config = dict(
    num_hidden_layers=13,
    hidden_size=256,
    num_attention_heads=4,
    num_key_value_heads=4,
    head_dim=64,
    intermediate_size=704,
    vocab_size=7579,
    hidden_act='geglu',
    norm='layernorm',
    norm_place='peri',
    norm_eps=1e-06,
    positions='rope',
    rope_theta=10000.0,
    rope_fraction=1.0,
    qk_norm=False,
    attn_scale=0.125,
    bias='none',
    tie_word_embeddings=True,
    parallel_block=False,
    extras=['capped logits'],
    init='normal',
    init_std_qkv=0.0739,
    init_std_o=0.0145,
    init_std_up=0.0739,
    init_std_down=0.00874,
    optimizer='adamw',
    learning_rate=0.00115,
    beta1=0.95,
    beta2=0.98,
    weight_decay=0.087,
    lr_head=0.00847,
    max_grad_norm=0.5,
    warmup_steps=414,
    schedule='wsd',
    decay_fraction=0.717,
    decay_shape='sqrt',
    final_lr_fraction=0.05,
    batch_tokens=32768,
    max_seq_len=1024,
    doc_mask=True,
    train_tokens=222400000,
    max_steps=6788,
    dataset='wikipedia_en',
)
MLP neurons of a small language model. Each row is named by its layer, matrix (down: output weights) and neuron, and shows model dimensions 128-255. Each number is 500 + 50 x the weight over its row's rms, rounded and kept within 0 to 999. Numbers have three digits each. A neuron's up and down rows have the sign that makes its largest values positive.
A block is one neuron, or neurons of one layer that tend to fire together. After each block is what it responds to, as a language model described it from the Wikipedia text at the highest values.

L4.down115:608556439498531529444456531557463488464462450494488486490461530583473469509568511393539479564433459468488463510506471479550556503481462486440523478521543490472434561488620474421561550523455528442581314492483525416427501557443645511468440551517485419481532498516478459444540529419528458591545595507469575509544385473490554512547468437509515515486487516530542468396478561536530660567460
L4.down245:549483597468496563574498469554523599489460522504527488461485457517392515495558530502535521522417529508431474422564522494418552461540506531496520510487541620539480505464485471499578513523536445488570403580499457436485469535487551478460603476595628484432545444546534551434429521544465444456521523583493488473557565639499508589546450475588503488530515541517432441527367425527500444489513
L4.down262:597474451474556545391597497503489445493498427458481580531471616478582460469558517563540454432507410644483451511490528534470519561429419446574452571488542481500488528546561508624463504459461541455436473429528525468531528497544476468524517509445419470408459451511532531580558566450520497480490471497573544431482438547452430515606506487446480554517480484457453510538535538411528483573483
L4.down344:535433568586583427480598411479578561478538421491545464529492446509489484508591390500450558545544535567467439475515566536507493507538474487498434441422498540436606608538477603513494612532558559479407493502483446509453440490521423539539529465550501475523488493409551486494455476452586554528496567455442458475500522451527511543495531597464459498508596518500524439465430457433519582486471
L4.down360:507557476525561589421588552535533515476464563466492599479490551482561549446551522405532460485470437542457520464555537506473518465506388476528391529362420497454514467535588495518464516509491424560506579547564501466434418455597470549470550551438458543552466452534611488526532539567465470414478478451409555451493521517486517485588534481518582430554618524445474438533524575452527529461493
L4.down457:495472505483501461502457529633493570573521459560423510575548479482460573375584487511488513467454485540398418515601498626517594556562432444462470562518463501524442555535525431414547568442549454492446486444489521506572454434421535427549531654520515513527508594516471509459408475463435445447467488460568623508384509578397482568539536581479440521468483527471526438490552518499528565423563
L4.down513:433513401548444452521518541510588493413572590388407493498518502471398434554513568383522553442560526541483481542364480559446513633495451523541464497519532518578503621472519506476522461518528543618548481583545372570436516417551543565441606571467494456427517455452534454506570472441457471432504484509494481525520537419549496402540559481455544459517560534500461504552494535511460482523495
L4.down688:503538478461559532436545423529436486484532456480485463508545481481462534454513455517457407527551562481458531541385576568582438480390561461497446480451489502533521407516511566518405469614535403594529568464580588520405521487510451554518498499537502505497539469600430519482499521560559476474567488393548474439468551420408591527545453436489504506550466511446490498512628504533489538578575
Last digit of multi-digit numbers, especially after a decimal point in coordinates, climate tables and statistics (14.3, 7.295); weaker on word-final fragments like -ine, city.

L6.down40:489523516532458587574542489511528552438542446461504574531428459531589499515545485475530540606504460439449511488499478427483447516526508444541389524504482495471525420465512496465377486469571484499484544508414601545480557488490470542441530479511530509534519524456488566548537605585450442582498465580459541519473530490481547489457541514501615414513482475496558484515532461558519540417467
L6.down61:457530543515522524496516425585429537532519473541437397432555556583431461419541510515524434549422476508535553461445489425460509481451491541479517616595565526485484469535554533558507464415491455468444555546421481621438500495533591490462538505488560432511442468577453501515490447430527546373482467562472505528488524579581539447475497449498403425535484484445589483508532478469470561568452
L6.down62:523574483500544486464521489487592517458444502580485491502565550488502497401521481523474449593523522451530446537545443499511541472516443487471546561574463434433593456485526596460432544516515491583451461521485497518472502582426607415472466511445522434393464467489466444412490499489582448470516519520521530560529477497432451534538527540555552485478519499567528485471583558571447504526560
L6.down63:530517596512401474640500472516483500576608377432434407439514544541431556588486468599550477659591555473474405484499518469453564424519533423443534487584475493464645541522491483460547554445536496574572448512552481490487475418518483512503477530527509480420425493555580523504488458432500542555494520478521560500492447502519512505435539446502487428501468518577498486520455447535545509575439
L6.down138:526569478509461442498451557436644553535498398539442543526536447551582510532490558501580526414507500605503522558406518582588453555494490535533408422408452525441468473450551523494464468485488533453493511469517477504537448560526496534578558502453589497487432545575492553589520498506515523544487511516536510567534520494476590598514471495533502492476528490458635467460456482538440480548526
L6.down140:496484544469469459497478500514522516394496513523490476486438537600543545555554471474518615606497333483560506543467475525506486480602549438498512513555477484497515499567552452475439471415557417511402512420443430503492577445463592578585561589557522488540398506601471500622480609452505453470513495484440518546562568537478502576532507478489440489500491517579470406533533521553519598464469
L6.down410:479530462514565543479568471555494478433551512453527518549469451613513460539586449560500484430586474470485576544475473465599487569489547496464458467482503473630511422457529452359527503443494494544506465430519397567474460473538467632495494484476510483468523477508452509521496620476548459494520605519465553556506469489449495556546493481490476505474476517444494555507471537544511509506463
L6.down661:542512465444431453467502604499524396537443458428532575476469509551536525392457517524479481553540545506494438385412476513515535455461510443448529493633462460467504455456492529476526573556544448471472457577573531524557429422521515523508560479571534542458542581558592302488510481457511557492480522567554489548511393574581606568455558569592465500547535516525536456570446501518498440424489
First digit of a number after a space or separator in stat tables, election results, scores and coordinates, e.g. 1.3, 8,650, 4–6.

L4.down52:538568446409539434452449454579485431566519538503497548510513536437514470462547466574530548515471568540429506492571464467517476481382502512449484494525417513521488488537481396419485575470520524521447463472458553444484500414491518544489555457545531529479518534433512489595479403562454538584479495592504568501501512533483556500509486497594481557549579554404440512493456522479519451476518
L4.down183:537499495488521556481410532480455465445502516575467575531503502438464410460568434491504630541455441482422480539526429485498516560428432416441548468453474456506547626521579476422540458474451504502522512495421564601518495516504547471540490478442459418471490431474455554578512522526506405501448540540536492444499539375630520476486462497431488486433456469510474477477602469491410430573533
L4.down260:577510469539493502552545526396533526496491463589504509541479455585506531482425525564548412489463541430509492472411568525471606463439558511533550478456460504423509481420486455490486481533502484502536480510434563501517551535561500532615500503496606468480516567440448533545538509498488489550548561467484550499455519561548553449508432512613557445454478540602397563460363443490512571503435
L4.down424:553510555473474507503499480442480516443466506441535539523407520561500529483431506604503534458417526570509434495567549483555540552436522507557534463478494471521511512462508485520493446500468386441459437477497485624471541450457530553555564501549487436460513456562481496522510550542475380500579496505543436538473468444468547454546475430514507572530441578561485572525513520511516636555424
L4.down445:495434443531512522443515435460540511513468568570499475452539457564467474558503536497542536569465393454497484454521529473607485552460427482532529445522526470469417523445458515527529444524469498456487462629499545434567541470493467459551481512542441486513603532436434433529506477546573433494544552519527553682536478510458554437519492489519507472432549579423467450520478461519479528490412
L4.down508:382487570456510604532486442547439477439443464566543540496456464448455578513530484509511497515477560477586514502542592459467419401424482475550515494525580519507437593517515549572522498410428459454543505567538481430531540564498466538459541485542501461476480536426514479595525517458444531605536547492436511548562469579633482456439443428526490510558520519502432539560557441356467489474534
L4.down546:444508407473471508454414596576499552517497514477366505503460388511520483468577479456621518481381506579404338531578437455483512576443514447478496471501534541488513451494513547507528507394493508539452452445613523473464526591507515487523559522496550447478449538469572468490546556474556506468497483603515467531489455533535438637515461510469578491503491595523521487543481485473513548544452
L4.down617:452499520437427515534572553410434495496509617428520500546524530580500428491495509445429441560487579481480494540510571481455514483512497466443520503445566413541530528574507591439566476478541453534497455520503493566547519500472527396587550599606500476427551502453468511480401525434436530526545505512577540540473450470562507578591463412467438438519480551582536434488506482526642530542508
Mainly the decimal point inside the longitude of decimal coordinates (86.956111°W); also decimal points, year digits and table pipes in numeric text.

L5.down137:552403491486502471550471520518513365490491549450573475535409487387497457512458482591497528375506490559495534513497486556514497550477538516547501481469513533548488454408407562498658526519534523485520393530534531549554535555446593518497555496488516550491421493472511543476477538480482502438497446520487468432524432501473464519531472462507467623552413516480458524472438551483539520485635
Leading digits of numbers after a space in stat tables, infoboxes and vote counts, such as 4 in 4,486, 17 in 17.7, or 11.

L5.down552:468458469470555560459458571458620531522567498550471583497496461526531559519619528462512486463505469507508484516505491447502482452603491533562400506479633528519421444459457528458482476530509576444526541491552466424453546539522499487526523458587403475613480471482613485518473458537531541584428579594539457456599531509478511443561522565460436476491422529496534554567470380469539546486465
Plural suffix tokens that end a noun split into pieces, mostly people or groups, such as -akers, -ators, -ages, and whole plurals like members, families.

L6.down9:429442487524397522480461467570561453447551541487551479513416514461522599416510479390515475650431508456527539499503496451491554520555527495460471458443521526459503573567506491509546439468473472508460546462596558376522476470486551580537467469581426520496514536521485514503490475552511543486441616588535473445593501603509430486492528453494459456457444504596517474468449481526513476504527
L6.down47:504488468504489517385496455518577464492569455588534503555508484443451527437438534484478473499450455544506566551476483517455570430503575457420558498569524574415451455510545422437427401469533487559520556532566514578539421519551459504605475561362463477479484567513533445521477462488429577448435510507443502470453463562463521474415485476534542482446457527524504465565491540583515398447571
L6.down107:511535472519456609480443483493577597521490492438479554416509540478470548401492579526539511531474501518443490440597496472538490510514490496675515446451472546495556495526547516527531493558532404465505467480533484464542434509457457495453471451575452526510511400560551428467499368527547443427459527430461446510457548589438531469452502517466575471482443415447510465422547555437533453436445
L6.down166:467511566434551452437490510446489524527560497498514498536446453599577563557581521548563531455410501507534480498538510504474442408537514495495432474508459464509521496472524418486459465500417455539478576542528456423516539473546509458497450539601515519593447496485537460516473479492421496540419422432578419495570436589507507615474482500416566476414566587421468530564564464508434465587554
L6.down181:466465562548540510555430494529550507481495561430427453526561566527495529581515470483445510552449484467505455496498527523530415394601532573471585507471508341498489528537456458595572481509445515505438611571479443561495438556454574419525517448522556484567647501457520487491490516430565499490493488529555531459497484458492426520520449465500425476485469494487441470480496533586552558483485
L6.down231:497437540498536492461447494538566535533525538467477489518528485448440443439416564378447493567541542513543505508570536464465547471510606497507430439639468451557455507496451620485516495447520544533526449509512450515479502516545447584497576521353493476500531528437494448562490521412480541482568519513487494559513433511573512443514599464433441445503553442550521513539498466543494502586499
L6.down394:509449550547490486456491499610521535516511558474539489514459450571540458420497529473411554513452553464369468511447458513476520501498410439516480447472501514588494348477495649459473391524494531537507431490488463474506504564478550540472491552429469532578498438449454380501515445453402568458531552424578527528584412565453466481563566499518525488458525524490510549552578391574486558454491
L6.down406:581610508507409602520532537551527593455539466545534475462429466362430459374521500368461447486541487511400464527537551522448546507543495479456534445618498507488557498575544491468532544568552484477511472492585477423478407479458480552519455482475471571485550499455452539574605460542526567570439458495430525505555470470509557495445482466445503522462558507427518534515464539425510584613474
Digits just after a decimal point in numeric tables and statistics, such as vote shares, percentages, climate figures and coordinates (59.0, 97.9, 43.0%).

L6.down115:468461484552512600561544537565495490475507534447479435411541421518486473445519507554523474443411461502455541428506593560507478531503485513558484542394517515551509542542517462502532461448598558415441500560477471448559436490554487436527464496490484437560432497568536473549377489423422499476555544507467439566548399552505515586556537513487460494486518469610490546544502509479473592367479
L6.down159:578457443486520501500568477503541519463423450457464417475501530548613509466542513420446498538598564444468479463488504442538516408594454501493455485511522515512556490462504523469518492487480522567586534537561381478538523495457467350512458542502406532489493618507376463546481497465475513471507511581473524470528489540467458438464563508419492562481446476521521455417508512471560513526553
L6.down265:460485458467561479466567448515467410524550462501535469447464508537438565463526530444513512495452470523481453555491544457449492391501559578517556487560502477468455502524484416558524518536587506501488505550506406532484392556503554507495602503480520527470546534488445530537534506422510472456512531555420464497581504470535617463446493560554509440457459496483529527506585492445520519533510
L6.down332:535405498451394397506564535551524419572473479488427444490403473513503486562498416532495541585501554517525447431497522599494471491439535620400541469555524576530427528498428632573602461482561492483490485525492559504502464437455461525519526514453510562476508591532444552412443500493498475479464498441447530490439564556454466577471645491604477496515477543460512544536490532520442466393475
L6.down500:497511475343603452498426489486496485508527507524498453478501497467527472468497565562445537605533510533525533490518355442477529489447560514421527449547507498512519506514415577467582452459532516372359462508489570563412419508515505463460521480602496578441510564494525622418530476517500500527468587472445487482464472462447583488507514414555525514433515490477499610515413367443564442481528
L6.down525:393482423483516484485550521522453449511523485478472447477507431523486498508493533374574444540542536459438494502426436412496419534516429394436501450610476565466468451596468508501517441515522479405455468539560588435563517541483473586488471452483533565550562547514517491552495481566566490604402529565496501552532425487580492455372495570543456456563480537534619468612510415519508515386397
L6.down606:545473516433452363518363501531521458419519533481451500474480511494431430411512516510430527535539425470496635422486472531507489466534633483460449440580525420495451466533533464492603543414492519510518585526443515569487511482496601502527478630501543560473518546461460481497555568432524480557434502533447466486531536505493522534513601520456495483466493569459412516439596560486586586552532
L6.down667:483499491471446576467514445526513472505522530488500357441559490493463413475530498473558553590460575489444461498440421514385459530563540507466527372534513516488510571528464519447540563493497613439427468557476457494540514400482489531520547525466473546471561567581479484544544497518385553526459527540448518391567650557555493416530554498553438460509494472516526531473513504526526551467480
Common nouns right after "the" that refer back to something already named in the passage, such as the pair, the college, the game, the album.

L6.down19:581501412420573507432485463546502522477486535538503467477455553433446423522483486496492503427535544603487449504485397476430499534436483514476464433499550457461536440506535528540562443440480525402422466449353452493543499513455580534449547491479451513567554476493463506512535362489534493550516477490545579450490565495424523479560484444598540557480544459487490523542498586501521593569489
L6.down100:498442527487403592512469460435458537536442405436579463545539501394584627514482487517493461565540536573543461525452457487484412505575520478500449515494548556570476518483437526450564420473497555555597489531539479573471494573540505497442390464568504502426459480389506492442584536549525517527513463511502467556404501516597533473443515439466450460466527418450489425531594536548480393460547
L6.down338:455536490561512463559516525505434510540563508554452594497458569606568449499477531459475533470463536574539495473554478499467526509572463423501428508611520564513503478456484424526407515537470545534475536542498540443562475550499416404399504642533423432461500498425570397416499467502480577518453481460442525520499416454460456398490415575545621503469485477469529527464573487490580543549535
L6.down354:498432480523553414506557478535616584443588535479426453513528456528541457441496531497438451478533516505429491493579555474439525489527485467551441548526449471479471578525560460454396452520553473465516497447513485560534522536592607557515526578467557537538455475509472488506544486375533510431588544384522474502483483486598457513397501588566499361494489513536486511567555483407541477506501
L6.down417:609444552461553451481457510413490464522529594458405494482529463515454452456411567517505583594510512437531552629533496522475488419559507511339461525475514494448544424497471541487496516467476544469459433431483489475565539536490515428535477516493474458434484551488453485505474456381391565407595488482416540532559562532503522454431488484512507508417486546599519518566512506441498510490498
L6.down531:483412544469484463523480574508519417535462518546487459491508510479490544444455466559472479430485483511480600450543501513583665508328544398471534473498468520521440538634480516525459481517541478447503493453525453505538477470516454496535567512587489507506480541551491466490481495576492493477469418459469430466514417571586541462504446559522391476387460495510501510465415521482499529471539
L6.down575:511502532486579454500491486410448395442485483561464507424510460482507490507551462436404420525542554506526469474445411523480453502492521559453434564477430488550525493466492467501505498436511417491510612487416609485476492489457577477550513508542524563468457472364528544547524511514498469457513510404487511501462484437578511409529453456538529506426540482459509559504487535502606509506393
L6.down693:444575511467465530520502479451515527590527487526473481462584528511520429564374514547514434505563603475444451599536456421556461523531457423498478483506490407519509502500412616517446501529507480631502503555568553451567536500652481538421465424524541514398440466494538434506637363428469467549547498474599452536540458431541476460514523440513460453543520495520536530536539498567513533535450
Spaces and numbers inside coordinate strings and pipe tables (e.g. the space before a longitude, 377, 41), plus "place" in "took place".

L6.down121:526506608473513520528448592502591487484446499437483511613355498486448489472547609421479548569482492523451536506515606434522522516515480485444511465464427391523432511508521517486518571530452520504576524451511463445522525462483536506449579435548500517465549498436478517580507443474536581614568580487491521463539489421430537519521510515406456497480555568423555569415445578504424554474653
L6.down239:472578487498521407488454554545534482478515516531459436517543576527534459442517564504445482560456602462449413560436505496495482586468493442517546427426568471542394448602523574512456541527561433444516446539521573524461488550547565491429477551558494499529482424432480475491561487480519498491537529471465511365469543495434561471585565479470480474385519458494518522464544525493521527516520
L6.down253:470517542362494554461429438475439603583480581453530534423500594521555564450476399586520531397507463589579574510443540527468438520502537498612556439410547555382582514470518460479513390440464493468537560512559473525463477540499441491589466507554584460507424505532490506504476536486509582545520576501586432489401534491499579483466604477556499518502488496519507544475511518471504483461410
L6.down353:537563445523532511563398534499616464499498451434506477539519488451451481504609417539505552535414565465465499492455482496507544527572485518472518387473418451589450523485529510480504495485501439534506544576521459400503428498535430498449436568487558332501481527486483461514465502407468546528500653409503511513531582514475479401506526569385509403527471458498465525453551429635436482578524
L6.down369:501499438572497521423526561389495417548413544438431462438595447397505490433582577606534462532457549535395453534659516571541505572525499487484479543441429485489478534575565600508469537492500508544507416454536524477462520570439614444407564557522536563490541531537434439487468520497465500458550446509561513507612403467525395524598436416495517537486492448524429465502554487514522564483589
L6.down436:601567422506580472366445446465486499478459533568568465508497475468482535447462554472532458605428420523442465540540482485483541477474493442467460452537533467553511458448442590524496482601541451544450454558469478557530537460483524556418549506550453537528516480521484473526544424425497444472540473484465549537568462582525493479567530554572469415485483460430423520467513575517451486501425
L6.down465:575533443477392483422596471522508481493471504583441503482510518527550460452465571423523391551492561537466460453430543427450540467524533518468574538515430447522510533480481515514473532555499555510525470587521616523576464463471546496647547602528486479422484520487531425531496517462436590473596539508501594597470481445454572580507560471588447458451542494502481572505399567474478559421435
L6.down634:562421469493444486593476517535381496433516487495502450501491533562503390457455479437479514602552451486503501487534517500589484482506483560521496485443532456591481562500525569526437603418452504514481425482514450450507523519519530451455483575457463521388475504518463481499530452391437544499445464455460512523452621463438460502580550393401416477471495474550483513576488563495513592611481
Opening fragment of a word or number split into pieces, often a lone G, g or K (g|ene, G|aming), or digits mid-number in tables and coordinates.

L4.down162:453579507443533512454445486517453482553517481564500530475572398472521553419443522515606472463391532653514580547482482351589560484500492501514461388470505468535450525452542589467497520452472582473535507474456349550474453468547538542471484532546493452527393488548553423389583489455529569518459497473491534530494465521457477451541500531550466490462560487489382560484599459479524485482494
L4.down295:421563532513472527467568518578450456554510427505484478467390620512391521537596532545525451490466486452457542571517480505554480507583536490547464519437462398598613473493428535414380557536459481547516533510450566515476556567480497489531447447528492477402563427583567368505532550565457567581513499463509589480459479466487487537468478515482541595501517452498488513494552588494551557437497
L4.down321:444470480577525478500562614434526540530485417519445575486509571540396453468533581381469511544489520425498406547582532431427501532546501473461481511550427486572608496522546601439457504496461525505563559561448477464521427479443509613481493591460438568522487516533570462479379433514446583506479523513514469529443448539520409537392572488574459534480538404554564487409444457497533542432438
L4.down337:487561448555496599564498437521457561397556472479435481516454490545479535510491519466463502480503508494510501558509574475562622551452416444513626525440464368604484555516537516520446485436544521570417459453548423515599488551465532462512398552500505510462498470466525479511473553489483637520434508462535493428519466435527585503491516567484453462505559392542549476535455490473540541604460
L4.down413:501550521526530394385579536528491470513442455451542464443528510518529461515475504497543513458457473450415495581514555472485482403469436451521477542570459555544565513528455542507503521536511457635522552452413443543463486501436591433484507449510498506567445516561546584535482544534503633517591499475563491487484546518436462556512550494570509510491478530471410453524482480441486456490503
L4.down500:492491551578495456516562475499500601444570463540585513398546549458497543468487539524560629550534467447414487527553419409531465537562518509557562470469539523444513426498494571553524414514441575491549480462502489508528469586602542531493447474536469454473574436504476550483520602583551557489573465432453547529472582557461483468587498499470548548512450546513480470502469489585489433428517
L4.down519:501543503491508611485456469469478530549514514462579465554575490506492502470505567527436575563516497464579522529489555454509542456504544505489454474464468492451532529421493505447570533487476513480422578451482415494507422604549478516576501469499466450463477540482515539543434544487454491454511507548461436504514506434526449464565439506554539586555472537534517474517419448490474485424476
L4.down601:546440512542570516506592528606469624412525447470487471471452539559566454502487442468500451510493444464544667344498454501467498443474440450558516549545493555528472505532448515525490523534516429543508503429530493550549469503546525446522569449546480469527499484450552442468501554408476565489442468604519461578543434469494498518610561484515498491507382500499455495537441546492525502462441
Single digits and dashes filling cells of Wikipedia statistics tables, such as player appearance/goal columns, league standings, vote counts and percentages.

L5.down164:500508513495522483532474536411458487515481511530522591558470512502546482520574556457449511462560520551445461473474528518541681584447446480549382491586381487544477578530499615463484553450493543518554483479460491445482473518549502478516511555544449531449449576496484484457530477471566490519595483514554604544406483345498444468489505401518529516477450507405463508489523453451494493488431
Mostly a standalone digit 0 in pipe-delimited stats tables or list values (e.g. | 0 |, 0.6%, L 0–2); sometimes a lone word-start fragment such as gr, p, cons.

L5.down587:466506589479471458461540518436490511461482482510447466459516391454495436477460459561426604446533456448466515559516464530570471550536452433418506580572456520485509483526465482518569540439583461537480440459531501594509515477503527468512501534524494547522481540525525516471400480488465513521431516497386508397494555513462419432499514435569509493562501529450444548421517482422445490517543
Whole-number tokens in statistics tables and score grids, often followed by a decimal or dash, as in 6.8, 30.2, 6–1; weaker on word-completion pieces like spoke, cleared.

L5.down639:569547539555540469539492465479386535435455445445501609505460469511498482520495609453493526482457507592484489510487493471500432487529408437527540532467507394482544461490457545480486530518470530570546576468481476529474451498518462504449540533466499495506476461533515514482449462457479513544454456525578458483549463515525608597500523385514506520564465548459438493529498522482528427595565
Last digit of a number in a statistics-table cell, often after a decimal point, just before the next |, e.g. 1.5, .923, 52.3.

L4.down179:504526504569500457484545484566512532410583532502515524487474532516580544451538514483534382532504490528435385498483514425492515505534464495525422550535412495642504427478457430517502555558536488512565541494491440517430478431394440484491610600429538473513490579471499472428506463474526530460478507554610584513436485463517538584559578481427491441471532420571471432519422568539425470603566
L4.down219:495405500498528437497533552569583497435577454466539456360517553565467538486480549465549454541479537522495444545454523555504529525426558530451487427562458516458626455380542510493498564480394451593478473530560546480373536414430413549534546518593396572515513536524528541515527448441533439549487459519565501511469493435453472518481441543503538521506516553447430485565429548478476549510423
L4.down323:436580465589455473470568494564500489465555533533461409639576601476566550493501515533515520484523526450539463481516495527507636488546640526622542472399388541426404459451520584556400416495502516537470516442418508448502546444511439471537456491564529461496531476443437522428389434504485508416469552487492434416401563461523578432472462419534434457418492525527473473426483425522591394509501
L4.down349:529556474532519541521570540548517523526526487459421409472530610485541517488503484471389477514482557514582395466491510485469468496467533527500481475509407499515588540437487443624561521462417449529380476529543451541405551550506399479533420479541551541454535546445532437501494509453505569492581429525500546477582558526506463536541543412507475468337421551407479574437519510531510469526549
L4.down376:460548481425489432539536511471541464518486509526503550553576606472460548478490464394477433458545514510447617492480443470491506462461533473561418383473503599466490617422466569474487413496498595457503519543529540396421555483500453460521519561485587465470524416527456490354516538502478529528404523571514498455534459448502547548469565467497549446490520492510530502517497427456536483597615
L4.down544:496576397495477583489504433507458544448488469514428537508594572496519528562504479552435382495602446485478499578517579414527466489437546546509453548474579487520402508434508475544515496533457487560500592477479484440501417555602470459559496544434469441533497545511471485521423461537475467580576511439475597516497505574487427512451479485430409483478419447544518500591445604518492436489525
L4.down609:500458444561520603488507459400458459518506573441517486517578502470501491487504550569523453461497482487594492466502540484430516506504426596462445460554492418589532498446562541478386471518526503451534451544566496497485549573439538557519430481516501535463525464412471433499519523485557434490566445458544407515491519441541492471640599497405562483457491503424465470546556507494511486464529
L4.down644:509537552447414545537484490468486424566526523539464560512510591494505466583594536480507487527573487522487457448434520553557525493626530605508575493440515483483490589468531512485528413560453505469457574527586475510558506480446514489542472506502552544472592501560521495504572543507469549506488590514485351483534524444594376475462614439445483474424485442522357434511531457539476490506485
Single capital letters G, F or C opening a proper name split into pieces, as in Goupy, Fusion, Croatia, Gaelic, or an abbreviation like GPS.